From a checkpoint of a small transformer trained on Wikipedia.
Size: width 192, 3 heads of 64, vocabulary 8192, 7.59M parameters.
MLP neurons of a small language model. Each row is named by its layer, matrix (up: input weights) and neuron, and shows model dimensions 0-191. Each number is 128 + 24 x the weight over its row's rms, rounded and kept within 0 to 255. Numbers have three digits each.
After each neuron's rows, "fires on" lists the tokens most often at its 100 highest values on Wikipedia text that the model never trained on.

L5.up69:126142125111156109132142084110144172133103174144138119124141147144167132119137070161106106089177159108110111087145120132102138117147109166163096079151126162077094107104105112122126129143155180132133120134139142155079173097128128147140132117120119118114136130129110117115091138156105161123132091102130165156128093142179093156151144096145084146116096137133116132117156103168156099103145107146093154151139139116121159085129110097124121123109118132122108155082131126099171122109113142134110108127134092132131131127130172147108088174123151153178142156133148126123143103127127174102
fires on: " |", "1", "2", "d", "0"

L2.up242:118123155137117134122148152157124131120097144071112113117163143145138155075153132149147122139116137108157097107179119109150063094056117135105118141087148143149141093147124129151122142097115096151154113106125166136157121124117150111129113150125103133133132131186114122123100087121126117150139099134115129103113148092083124128127160135163178111127113143087111143143148160162140169155156157117109166119140143139138135155063167139130143102147150127150156154114143125125129133108088123175102177088135129133148131095122115128119107119106106108152137049107102115120144143133122160113
fires on: " of", ":", " /", "/"

L6.up349:121098090089148095110120153132125149168118102106101072124116105148143146175161122124117084116117120181117128144128121125112134127088119139144145080138171127135123164179103120118121120112178157150121125128132128133111101141152106122073174132140120185077151093157080144116124158169089123103142161114162142137088117162110150142087121127134140140139093145111108136107114110110144126107104126158145112173127127102148148119086133130139137100097130151125157156105074171108093147130172123106159143157134117134119159119129127095161137150136149127107086132102126144103141127143124094149
fires on: "ia", "s", "i", "cia", "a", " V"

L6.up635:099161086108105101152111162143101145131142117160135148126135097164120073125105093162114125131076143085135068123139135134115127133165105175135109111129117142165132134092112130143154122128159136162123130156140153134149136121132132105128150046145104112145079107121095147105158141094116147147132109106105129141114117139144154173137144132102118163121104174104140107135162103133164096163117115125157121075151107134111109143135160143102185129122117124144142143144113108137099091151118121109116105159155168149146152122175149128089102111116118163118123166166140127116103131105110167092
fires on: "n", " R", " Park", " School", "r", " Railway"

L6.up144:138097130143163121154109119129116168125118129122121152114122086174122137186125102123137154089122104132155097102117162152117104158130151154160100117153157120110169127108068115105111139136120135166116135124115096152104121105130076123090116123151065146136092125120121146136118132117114112154072169135142083130163154111165129121171123149082116116175103110091135137139116109131169115157156140114163138091088160136117130181128131132148176137101129179130125120133119146137109111136173126157103104128126089146127137141118154098102085115155106186124138110136095104130111130122129120103
fires on: " of", ",", " Park"

L2.up96:159122144133123132148122118105115125124135135116156168145141107160102116124145118182162107133132111129125123123117134131139121159125127120151091180111072151141150097139156125136173136105149125162101091113166164124142079161099146152139139161113135105086136108120156106116118130070133093125170141108152129070115160157131147148126157139168124123135159131150148150129105095152131131141120155102151098102101106116124116176125118151113146131143100109098149092125099118094087079131168132120157163107102121062111121103124153111102078100183126119158153163136098113144126121147091129133
fires on: ".", "1", "\n", ":", "0", " and"

L2.up136:120118151130081124105102080113144154095112165128178102144128144134116124136105131102167152130090181146133137090121159134152169134117191129129095127119175142153118150099141131100119180141136163139144098147145148118125138130116099111107154156124117123157148137141125135118127132139119097162148096165192117088104091135128161119096110147093098149127118125131095116100077107075133109172139108152137163143101141090152133121125121115107089105107075094149148152095142125137097125162128145165134122131118133092166171143129148123152135121136121076126134095149151111124141144151126109117
fires on: " was", ",", "cre", "ed", " Cre", "le"

L2.up64:149164144102159127130149138084104079128044153131087116093123113095106146149162145106126135137091157127095121139101138104080134148123138132095138156111102130111112161143167140173163131125120123102112139115133145093145145129143152154148194118111131135136105132081103147136125164111121095128092101134144127136120143131129131098141139090144089090140121126149177160146108110120131145131081098132149134136130108130146100142099084119149102127104142129096115137116164146135132130095159131105151148091137065115137119067120163110146140160143156086149114168138147129112137133102107106162
fires on: "-", "s", "\n", "y", "est", " a"

L2.up561:113119145127165148124134138108131093111141105133118135106090124102128083132118131135092097160104111123113109135131147110083126124164146125174169085091143156098126154149117126150133128144115178144137107144172131129092179121129134113130171135075115121122161123129136085130085111168126153107119105119131140126100156143147150118184129116125146126170111133105115092132115117129126084137170154101088131136190088086146186066109143125119107115074134161133109120121109136139128136142142168136182127142177143131117139168116090109146125131100141142141138074133149100122117130116141130141
fires on: "d", "s", "ing", "g"

L6.up472:124138146116088157140095129137126150168125111173119142093110131128177144108119114135115148119154069118173162116143111126090158151093105136146103113118118140137129114122112134132154130108143167134142111138128115130141144187110120151169155120105112133097132106142121111140096105097102168101135154150145117135114120126125142123138073092128105121140135159143115174118163151136162116124121093149142129133115068087157095156136124100131186092152142124164124108116121113125113121099081106126155148128128126059131139147094177133113130070148145123125113142119091113056168117119167117118
fires on: "a", "E", "R", "Ro", "o", "0"

L2.up271:118138125094135113112150137103129120097113104113162149136084113134113161137141151180132146094128118071170134111124166159153131122189117136127160136089116153108100132134145127139155133153132153116130134154149154124124122137108129110154152096150148106099108143097129115149136184138145101126118116113075128149135142146130133095087118086129131112152068110121152114105113133154139121086143111134132169124100096162106137131127139119148129113110154138116112125118146136160123191069182169121148131143140144110136102104144101110162095108097156076115122111163153121115121056086128165143
fires on: "s", "-", "en"

L2.up359:111135119134104152103087108136119160107137126153136139160121121110146169166125125142131126137122131171104128148121109114088071089174119111177120080115120151150149136170134101138136100125113145121135190101132137163166118133131121145112135119120166140083109123109109124137159133092116112141192100177125112181153149148122119074115121133163149133153107115077133139128115105088144168137107141114143129092139098130143137123116128130151151099155131076120124162110123133136143125087156134124149120128135160128162104140081136111154130073143143157092153180131126098160127093124109113166
fires on: " that", "-", "ad", "sa", " this"

L2.up196:091141162107142122144141118161098102101133136154129089118125126123098135141129143101098147161167152136172106103165108108105106111128123151107067136136131118162183166142145124131142099131151128140130132107130194150131105136129087121095132134177150118138139063156093123162140168152105171107122152105138132098119148132107133092109187120143114128125123132147091087138139131114119113090098121122106129064093117145133083117121089109168134157130174107132143109139145112109133142116134140099155143157139137111118120124137103135117118145106078143143143184123102156111148124127079116168
fires on: "s", "st"

L2.up369:153128114112145126142115130091127153136129081155144117161129114125126163131091129124116187140136152136137163106135150143140140120148135110145091123091170073131128146114092087138139140142134119105145119113141145124144099149105115192171098088162128156137126086143160129130114178103203127098149163111170110107118112143143148106109153104107147109126141127144118095109135129132124146112134154103139137158121148118097127112119106142118099137146111093110155181112099147179132123091105098142127090114093132094148187093136145098132120115128149187126112130089118109130100096157173127153
fires on: "=", ":", " by", " Website", " as"

L2.up298:081105167141131140188144117113146141115124113142101142138130131101137109135109109173154088103092120173156133131128152102103130157157168150146145109178146163129117102122146134096116121098126096123153104143116150146115173100117047112145100130164098094134116143149127141122137116139151139160147144140108128138152143127132106101140132077129159153134137099113095098122130126171159134095139148083170103126113144112122155133114149133145169147141117106097155167131147156136120139149146126146103130178108108114145083138093122096111160105113124090175094082151105092168114145119141124143
fires on: "a", "/", "s", "in", ",", "\","

L2.up204:118148137125142128118143161108145114145090170120181144140115124121096105103096114159122143107089090132089155103123126073117080108133123175162131148146103155123111129125147096202164110123136154145139135147140116120092159162123136153110099118126113146131117144147107158156130137152120111154123138139110143163158158106104100089148125163122141151179120103126164132127174161192166092158146102121093113128124052127125108112118131139133090114119118141129119143139102091132147097123115111166098110130153122092093123106132122140119125101142132144112135102111112085130190111131130151155
fires on: "us", "as", " than", "up", "ap"

L2.up552:134129162144138129120134114132090120076122099110140121120117114113110096165108125077068159140139160101149097080147197173137133144136086114107074110103124153106167144117107192128123128137157099154144110138119136145127138136091097154147139120158137118160121053152176138147083145106131105136126131105131127156120130140136138141133139136085130131141115133086143097154137111081116135076159133117124134145135126176126105139137133129133129107096148139163127139123101123115121118130112123128131160133144096141087145153170110123144191072118089141126148137100143152143116135097135127103
fires on: "s", "u", "t"

L5.up230:103106136155143134120061120135105097161187120119144102128155129092131091086112113122118098141123149114116144131160119067148110153139146122141131129130125134134119124076131103118135168169130144145185171150116076146126090130160120131138135120143140213134146093148112124132075135126156130113111143144132130131150130144113109117101124126165150176105132133147122142135121142115094100167124180113108171119111107096120137130110097098128127129135135178159151100116138087141104090104141147164150166137121104141152071092125143158120120131133087102109121125156130098111120113129104143160
fires on: " |", "d", " m", " c", " announced", "r"

L5.up453:114129131166123143127122091127132094128069101141127082107129107197118116114092086132126102089149142102095143148134122159119168123135152156128062126092100134159140127088154115114104150138142113147131104099149138137143115118132156105124108152135138086098117132139102134123130118090122109133092150133104147103135162090152125176112114095166138117146158105125158152128123118135148117118078121116141092116126133096174119160091138149179169154165138153168115096127114115166081144145087095124106166149186107128141124178131148135135110144142122115135145144155123104132105139129136135166
fires on: " and", "/"

L2.up661:132116212114138108125149086134093126103115111147122111096169112145101117106134122099136111082144148114111155108168174112125147166175115098132132127122131149119106135091175162159149126137131089159155096131139147061094135122118077146105114133120121113113132118150134112154138184107128135149170137171162104126145100127111164122150127142123095142158107104154141124104123059111135130126141127118095112151116134137101136133131116104179139158138102104123109120124127136144141110141126140162124159142130082124111112110102123097115126138142137126123153116148140182097179146122202115126
fires on: "==", "ing", "ed", " and", "ary", "le"

L2.up530:166137154097171139130116138155111074129140132130135129082115130118097130079137135096126121136113152105121106132126149147106110152136150144121138120094101151154133137153123102134166163131140139175172111109152127129091101115158117117143157131150124139099131104160121127103069129117165124136106097140050146093145141090143104139124131089147076120076115141102138142127129141127108171132140150144168130109084103118142092095145124131150153136108105130120180133112143118151131100091127140155160154116134150126120110129117134131172135123199130121171156153104090117122086098158093165150
fires on: "d", "r", "ect", "1", "D", "n"

L5.up700:137132143126128116099158135121129126113113125152180097096083101110123107173128133145167119136137128145123136147135157075116132148147129115104100126148099074157140130062148146129103134113125092126093145097122140161108159105130122157152089175125101148114144115120117111112092168122167136120146132136122118122103157140107121128131106155118178146089144146119123151141117107118158163110133198114155123108113124134106117095148135118140166154105091102156135161117170195150112119111175132140165131116150132089150152160135123164157083137138097124121102145118150124093140087084118087128
fires on: "s", "le", "ist", ".", "ent"

L5.up567:147119143138158109161110130132100108152111094146136142118119136139107124183174147118112122143151123115159118113156170093142137138112131097158136154086136081142091132090146111113145116136134153101147139104113135114142147184185135126119142130124107163104134126102167131135134093105134111108106100165123124170115135141099128163061117121070154151124132155095126153111163141129179100099156132152095101110145125136121166155110089119142135104116149134113103078126116143102128079120196115120126137110107124091150166095181102127116143124126125134146088138108115132122150147160093110102
fires on: ".", "ing", " the", "\n", "o", "s"

L2.up442:117140172147075151128135119142125134114121107134136188139124116138144181141117134157132142133123089078169174119157111130128123117124145112126047141118098153136137164089130147140126150141142120168139145125150076090148091146134149124137122137139145119102124073109117128090142130090111116099096151133147081122119122127128133160099132144131131134173127142169165141188104150108124131146097133140129093112143159164122162113149127126123143129153100161139124082119102127121110104143121157129108176143166078104116070149130134146158112122162114137120117143104155144122080125140075101129
fires on: ":", " and", "-", " of", " &"

L2.up623:142118123144105132108149148129136148104132098151113098145136117144149132130102168113109121114158114120142167141112099105140143182166132122122144150186163092127128122126114128146108116150143126114094110153141151089133146142115171159139154112079121137122128146145122084146141180170129172130114113086159100158088146117147093137139100169137143156166076113134074122156117119109153085155157139134130140139114113120136104128113103141137126131155105087118185134128100096083129119087147153101110135141107120058155142118146180146135160121138099084165119096105123099107110115133148112134
fires on: "0", "s", "year", " Syria", " was", " region"

L2.up404:115148119146146116155120143119165131112148091105131102156087109111124117134114132164105073131116116088160137141144174134138086139151147100101142164141133099111113100096130132098138112159146138119174124087113129155122142158121176147112080152194144115155121117161130069129147137168115141106076176111115151112104138152144124102145133081119107107142094158139124147155107121159158151133100124157156135089145122152111158153094162143152170119117109135139077125135145112125073089136153109109140106130157121114084088130138091124150111111128126128087121114161152127119095120133122143128
fires on: "s", "-", "ed", "ing", ","

L6.up606:152105126106119116142143111147087120172070098150144109154099162133125127202123104127087142128138118123100165096126127136160117096148154138140174134109144176185109142130086188165128177165139080116143147147093185115096146161108169115127140155159115132149156141130104119155142109117117069135160127138109146110113126126104118118149102132102152161141123141093122133100118163138129124098125110134127157112117073083109110141130113125157118100142139101075114156148146132154126118131133166118150145080098141127109117120101138119102134107108111120140138137103114127104112145146116124157
fires on: " sub", " Sch", "tra", " contract", "{"

L2.up560:176121149121130138098107128148117101136114139106121129151099130146123134106115124131099133117106121142088148094154107168128152140119098140158141121140129162120154129103136126124103080116103141110145169134172163090109103136122112154146140108122104147133145125108121159135135092097116095081102109155125122104106113132128143085122128125111087158127124155111171145129163127085119125149104129134149186137111111102153119075151090085087103132089110160150177141149102121171133083105117165080127126130118146150167125170159172169161138138120184137148108157133090112112128102177145125146
fires on: "ed", "d", "-", " to", "r", "t"

L2.up2:139150134124080141161130123109141103118153112144127140112133122127062104116130098147164074145146141116164140156133116143111108178159153091114116157098101149136117142119179151136140149158116157153119138145099098092131127175113122074104146168142118102137119116147157116100125160103159128078180144142136153101139147132147059140169096110130140106121120122137123118102076120150097124136161100114118129149040116126119175162156115130110135160149100116124120108116119135145128130133085173126127115080114116094119120130138142106099120095119114106108101127144138121110133158115137124150
fires on: "ing", "ke", "d", " would", " Main", "."

L6.up619:138131126134124126131134119076146119119131119136149093106117146169094126115135131146124110132140127163133101096120156111145135103130110115180098102137141134173133181142182091092110126129094099116149085154132068144149140142153110117161176148127121157146086063131135129146109146100166122154112117153156118135093140110158157138077123140107141173116117138125127200129144147129143090123165163101150149104105164133115118118124097116124105111115136165125162142126109116149155130151137137093157113161154113133107155136135122103111132147109113133105044085144119111131094116117116160145
fires on: "s", "'", "i", " and"

L6.up315:115154118129122154153095104101133130122153156153151152121104135137134141112145155073156119140115147133148151164132113140102184122106108122115152081095142086137169120080134082119124134090134143146112197118133102069124084144125095122141102165131149135075128130136091120100143136123132141123125135088147075157175165085132120173143114129135144069147132114115178095163131117139171109114118110128102132123175114133107149129118106117110149120109147123128092115160125144150142098122162149127128147118121132170129142114163141155101122117121146091153135109119110098138123108138097185122
fires on: " |", "el", "ap", "ed", "ran"

L2.up553:138098121123149149121101153129147148131097123146078082154120122178131150111149095145102107123114167118130133141113123117122105078127093105179133129114117147115162137072157144141165143105148111123159147135150142120173092124112137114125115115151139102108146149182137079138107120139145117118103132140136121116099172153130144148083178138156125170109113141115128148155106119133139156140158089086134129098088140116134139167151152117105144118091085132116098124124157147141077132167111164139092144127164127139154118101195138132096130109131077134111141116140091103146123091095157123096
fires on: "-", "ter", ":", " of"

L2.up213:118081141091186099142133135153102150074106135148125118133138072147110124156117122162124103144125138109124169114127122189127102115125137104145142118135127141143140124108151156161121137147126157127139144142170145137052136125109154140084087113157101119097114151110081152153133116121150101066147133078113122087142147103102111123112158124166156139119120096142133119127117110106077129152129144129157130106096121151140129112152117098154189141083116124135112116102147162133148102104120102180138137152092140119108135110167151111123143150150118134142169161162119143128103107152118104086
fires on: "1", " for", " of", "leg", ":", "ed"

L2.up376:148153184123108109131174133187123128137108142136097101115145151165151139064115116126126094129157131159107129103137102119102183114161124122175110124103164146110129128118159128138104122182140154104098127132159142102169137132131122131050136157140090107110129117144125115144120163180109079137126160131114136149099102171104101114113118167124129162162133137125133121142117110161101081124160133062142165138139140121134112118085128114126127091125113137115126139122152157107134109136153109118115139121132125116136121143154173140158129146159137098096102146122161119163140075100153107108
fires on: "s", "2", " her", "0", "==", "4"

L6.up6:157129145166108138132123088120104132109100152121126115147130115058112102155117094127128171095147169136171138116139163131105107176132134122130089122094137139146108126158083103129134170129131125167109111146107140103126094095132149135179147110123147109103120109126110135106114154146129183084116132132111095111111143162130148128121139119098116117102114156107142116147135113135162087098127080140105131105088133135118120123143113084132140110102150115165138149078112059135177130156143163119111166143137104106125142117163115180123157130154110082181160094126128152138163120140125151124
fires on: "s", "st", "u", "g", "r", "se"

L2.up300:139176111148155137136106109114085167102134114141133097117151106100137089129131137140117097135109120132160129085117104125139119142109124116199093145123104129131151140120111103085138151131143132136148126119131153106136151143139119102135136141069123141145103133134121099105076130153098155097121153100103181125159159194106150162148134115135156118139097135120122121085091118095144128126148158171133119096085081116167107151113136130138081104133121136147156149140085139130126132130143119143071157134118103132137145114149120109139118117133132115211139136138138123155154107123051170126
fires on: "s", ":", " |", "-", "fin", " ="

L6.up87:125104151148100143099132122133155114125142131158155090132148169152105129198113124135094135121109099139126147127103152119110091152163136109154101149103131089138113131108135129110081091116151148115171101123103081147110127099144092112095115151147122089134143099128110120141135091107172111151154140120147138106124132125132156145171135132136100124156105112118107130120088132110103110114147094072106088088150197101180125156100165175164137112125159134174130139099093143139108123126160103106085146149115112137128146144147162157133128120159155157153168117118150153105109125094124120143
fires on: "'", ",", " of", " New", " in", " and"

L2.up485:129145138136108145076081098144138099124131123142127176117109128093152127120131118107118092078118155147179137105128184130124149107171131096121147135129125179143116114132156099080129125134092119137124159135117143150135121143137100127142105099163120090153117127181118134135151098163101121159098110144074120103127166157138150150118101139109128121139129149121153143144134139113163107127124087127167137127102161122148075149124143149187148136085148120141110130125167148159049088109175139110094125111106124153112092110125080099163094133136119136124126119159119134137099123119099115133
fires on: "ing", "ly", " in", "/", "-", "ed"

L2.up228:115131136152152140129131169069142126128146132137158159139106148081152079115155135166108162130121130093120174116112135127089153117163149126195173131116182172127130151128125154101113122124160114135114117104153094133081151113150175140100116114110137125118114137111130102122104137172135095139104129176106141166123116142134129139132094116137109145132093116172087125090148148091122128147161140124107147167143133102131135145095149155130102100123113137134098109133061142114132153155129113161103055132116110087124152133142094117155139142096132104147135120121151102130158122119121116072
fires on: ",", ")", "up"

L2.up50:136174172136144120114130094126122126172104119129093144152132138185089135118120120127139093151091104087129142140108117106145120148155127113135125150155100151118117105075141141116145135106155132113154111160144126109149136173114114155110120150099132138095111118112159134168145136132118123113151121128150124115148133114146125128136145161177139135119083140139143146104115118130154107154130108123106120115106156147123150140198120106095113139124098104087154123102083138087162097127128177139095129086182112112104109135165114098093086130101149105234149118143138135154127124110137102165
fires on: "0", ",", "s", "4", " Asia", ":"

L5.up74:098108191120128139144108099205136122129085072159151078163115149119114144109126107130130119154093117126126150106138088119128138180122132120150094102105065110113129130136110131120171105127124155137131142135142085159113125166117126093165086155140106164116181112142121103097102152138165123103150128133157171149113125103114144141146123123127156128115149193059101127150147108130133129110093160122130133117150144104154134130107121159163133116129134102160161154118130166102122120112170154119134132133092141130124124139161113129140157110122110102107123109115133147151100135142078152152
fires on: "er", "ter", "ist", "s", "or", "al"

L2.up747:145155172094133122115179084081120111109106109119126131118118159143166123125141137116176120142176135172129124122104129129108100136145124159131133144134119150145187166074161154115130134131136108116157127139115113099113155136134149136142140145102133170128117105096152097137148157130168131110136119151121179124077128078097141129110103105132155109093092155166128093074104120168152126106095097144144107170072159109117144116155122151150138174143144149116123136131122137103115119160122103095104117110143109148135146115120155081131113139088099103151129151125110167166149149141119161164
fires on: ".", "-", "s", "ing", " votes"

L2.up427:112101178120152116121152101165127162140130130125120141110078132187145149129125132135129126118106172077119152160133110128129116153126123143118123144098131134150160069138140109111117128120133121128155145104136132134119102159127155135051136144094120126173122138162103133134175108133162092135128110099153120129105113148123165145152106151133080114136176101115164115144118151095166125079124080145160123123116125157098111137108138117153135164114125109151099156146101167052124139161144130108110091110112171124103150174153125137133136092143146135137137112125148129117108138134108070082
fires on: "-", " there", " There", "There"

L2.up742:154144114105152152123091187147096109098135106153157078150098120128134140152141138124135096123123135132143127089160165097168119110143159118114118114116108078136162124155115126176112132169127087121149106112154122134135116142107105083152129096097113159123116139151110112145149102141140130101176145121096161114101109162102178103098121118098117117103099118111157158110175102116117135110123183124122084123115104149125111133123122134158067168146183095138156131152101149104145124083129124147094165132128159134115152128139144157109065119144123153121095096126145122139141122117119162143
fires on: ":", "s", " previously", " only", "pl"

L6.up336:146089156145157152118149100123114142123114109092164083161089153147112109144147106178158119118149132122163144139143154173124142123194101136133086138154142127102119136092165124109120123098165117121085127124124156121114114119108127148149091182140148160136159137142161093106118136084088101113157100137131119090138133093137098120108116090117142171154113102142151101126149148146133092169152137120093112123132132082150125132117163097138124114146123153175115082146092109144106175139136143122124150076173113132156119138130152144153140155123103085103147080119110126111119149118115109115
fires on: ":", "/", " of", " |"

L2.up714:118104148142128109129128112116138113124102122093147138122132082149126108150113152136148147132127124137184122133139136148077109107121112079160132148121153127135148126105158118156120101140125131108138124133137085117171094130174134077098109134133124150126115109132142128151108108135126136091147155143130158198135120114138094134115102118118097123153111171121120133119106098146169113097160159130124170130101152138100122137131122103129079107116174131135154121133130098081146095085112125086110169183087168177129162131137138172065110147127120114167096107095141135088146143126174143172
fires on: "-", ".", "s", " his"

L2.up544:116133168126118133146156135129105089129089117115126099123080126115139150151144130138129152139102123128149125110089109058066116119120146128154181111114156141113138153123160094103131123108173134130118141168151164110135111156118134124136115106096069106162165129173132148180143137109168148100100115102128101142165128167119139136148118137128163132155086135105109115164183145173118124119134130129122167130108157163149128117127139070158091156096120111100136115142144161096119103155144117159159141130145148140101084113153106121099135100090123090118103108139123152096147151118134133153
fires on: "s", "ing", " Sara", " Columbus", " Jackson"

L6.up127:114137143199122173097134136086076182158143137133101113108104116129126158139140154183093063143113114136131173108130180127132112158108158141126115143129140145099095096121114176109079140117127156159145132117189155135115103148111098145095147107149100140075166137094133131165143133129157131125108118099082144150152100110161151123113158164091134107144127154152117157121089127131101152128130121131136136123131111106155116120134119149137124092120154088128150155113132127111129116126139159123126156135143124149140122081141150150095087096103138112145164100110140110104108122090139114111
fires on: "s", "S", "man", "las", "y", " "

L2.up66:136153154173118152164138136113107119179085128146146105131099137112123151127153176138097125110155104131160134115166106156162136145158172141129106119129120079115145161103118111107114136154162113118132127122198133099096101099111093113129178116102149074165112123139124123115111154098159117149123117126162134130100086130113154118144129108080124109124131119148077148122121122082145123106133168153148118151112138155134132114151122148129139125152111120165135101142092130159110120126099111155168093143151086069145113126127103157106101105108173151093153154075120135139093107160113127112
fires on: ":", "°", " as"

L5.up602:148137102128167117123141084142147116151151118145135127167136086099152178129109119116106135121100160100119112132118113142135153174073131122137184133136167119121119094100110119117126099117129132136133091073137113108139122131136116141101158158131122156156140156149096129114146161144165134107116136145126137122080158110127128132103116144155090081143157162148099131095146130126145139131140110132163136125063098116092108141089124098108160137092113167108151156093134154097085085097145133157159118081102168119147143196122153188165127125132130121106138127110142106116155130100138125143
fires on: ",", "se", "me", "ve", " |", "ce"

L5.up120:117185139098097139151128206161110120080063164153159096144113095137125128135115141146161139098128078140170154071171121122129115142108131152152133145120167120122135141148128128155115110119142116133099103108157140129106131104146119094148187140127144123140103116075094066138154140142148114154150135156116138096141151119163144118103140141164142122175117124142087164128158124120136136117155135128169142135129142155093118172104158132080128107115116109123131108124148122116111125077149124120129119133143154096123096095154108154179140113092114096120114129136136119106119156137107121107
fires on: "s", "o", "re", "th"

L5.up408:150143114104103124201112131116149083116146124136110116129175137112103101169170185146165097148122120121157112124108130133127144136139152116149127124158135094155112115118128078129173100150084187123116134107163128142155135123159108144119130140130090138131148111106126116113189148118127135116133099133100139133116074143135113146146108072149130123094105177126129138101110149136147150097122091130116134156137156130077121137152116107142081108094165169139152158104113140135123117084113133138148153131124139147177095129145148142088121083113123127151123158112177142151144127122089092098
fires on: ".", " which", "s", "y", "ly"

L2.up291:098113128119084148115130100130116106102150146106133119140133157137134135110109142156140205142095120140167138133142167117126154109150118109090193147129121109159131114106103124160165165104110107162108157131127108172135103092102108080125115124109118111202139132126106117158174114100118135125131123133157110074151137179096132169131109141091144099127096113150108111157124091132181120128107133095122152165134144149128131110126138106119143156109131148152086139160126123141127105116173163163093109120154149127131118102144129127112148085146138153116067120140139069136119127148140135134
fires on: "ed", "ing", "el", "-", "tal", "ted"

L6.up38:133091081141134131153144145138122142078128147127149137123112120155092138169126161140103114104146142119105117101131171166093089095112142106130086158129123110168129113116104103087144134161143144147171127104062166137134124115173150100103126106110160127173112108132112124102137144175116136102143151122113114132171121125130117124117136152162165100123134156117108106138135115110152071139107106112088127091105142147115118086099106161156164092122132148107127143159151111162174140099147182141175112143130156121089132102150120151101136126132127075109105163125113165124116127110108127100
fires on: " ", "s", "r", " S", "or"

L5.up662:148119110120125140132126116118136144129114116107106107109159119151096135135122152124096120109139107125112116160140145080103114116124135142164107099114102122096125087113133149122096134149131153146141119132108143149131119148174147122114126141123091119195129134065157152106188122127144172124121134124155102143120185095112100131119149163093117121148120158080149133159150128139157103135137150058169080143187109129095101103123126122135150114105107129118144184102115114146065137087113113180098143115166151143110156162142141139073138138146135176116113117142168136104124130126135124145
fires on: " /", " of", " than", "approximately"

L6.up572:131152126152120136125123159159086136118103094120125127146153123142134076124093123095105096121105082146146139131160141142103113208075132107138126169140131132146156144136130146109156139105152097155097114156158123130128106152108187117109167150083107126089132145133120080125144097148137169126134101113105162094107127175177152155114124120124092091155153132155088143128130139107095100107159135113134129107144076134145136171132154139163114123136096112191137133112153150104095118141114138110139142107128146125151157088122113104073142108130112124119143094147123117088136158151125127126
fires on: " Re", "o", "0", " be", "y", "s"

L6.up393:123129128142125135163088163128105159099138083129112143119114113099141121125124139176138112162093110153107091110132155102153171143116102157120124148131128122141116118068134101113137152173141092131167149134110120114081159123124138110088136118118148147122122098140061169165119129141158131152144162116126119133115182118138139162150148120105143164114117153108117154138155119095100142078128112137147176163108152105094123083139163144096128119129138136109079133147112111131118161150185115123138118151094136134125129114152141108085107115148133128111138075058158120128129162169150098128
fires on: "s", "es", "us", "les", "ach"

L2.up7:125104090112148093137119104129106147110100148125091108151132175121136105167173152112133125131144179164141107128122129134126131143115174136115143097167160072138132122153151129143133103125157131129142152125111132099072140064134150139141125200135092111078113097135102182133146148126101113150102167086101127146128204111117142122141128149120165096136086101128132157105171128126102138174134156101122104119145127149150128127148123144140129161105162117145103108069129129134124134127138144092085103150110136129129149125126126149118104128139105159153092120103137138111120085113102149110
fires on: "---|---|---|---|", " of", " Cast", " Albums"

L6.up688:116128115147128147171159133135147127155109108164125148137088083167119135168146125111120090123114131149150168128180143134146095159093109112193107109130104111117154106141153083074091162152132117123124108102140125086118140153103121134137132099140120187147119119157104148141122097134116107123140137111155127121073127110118142103171151172153117169165132174146130166106103133109085142089169135122120136147134094134152135129095104105111126120138110166074113120121130146124150134104127141117123112159133074122119089151103104125137123123161130172068133122126105152118113155152159134137
fires on: "a", "s", "i", "U", "us", "os"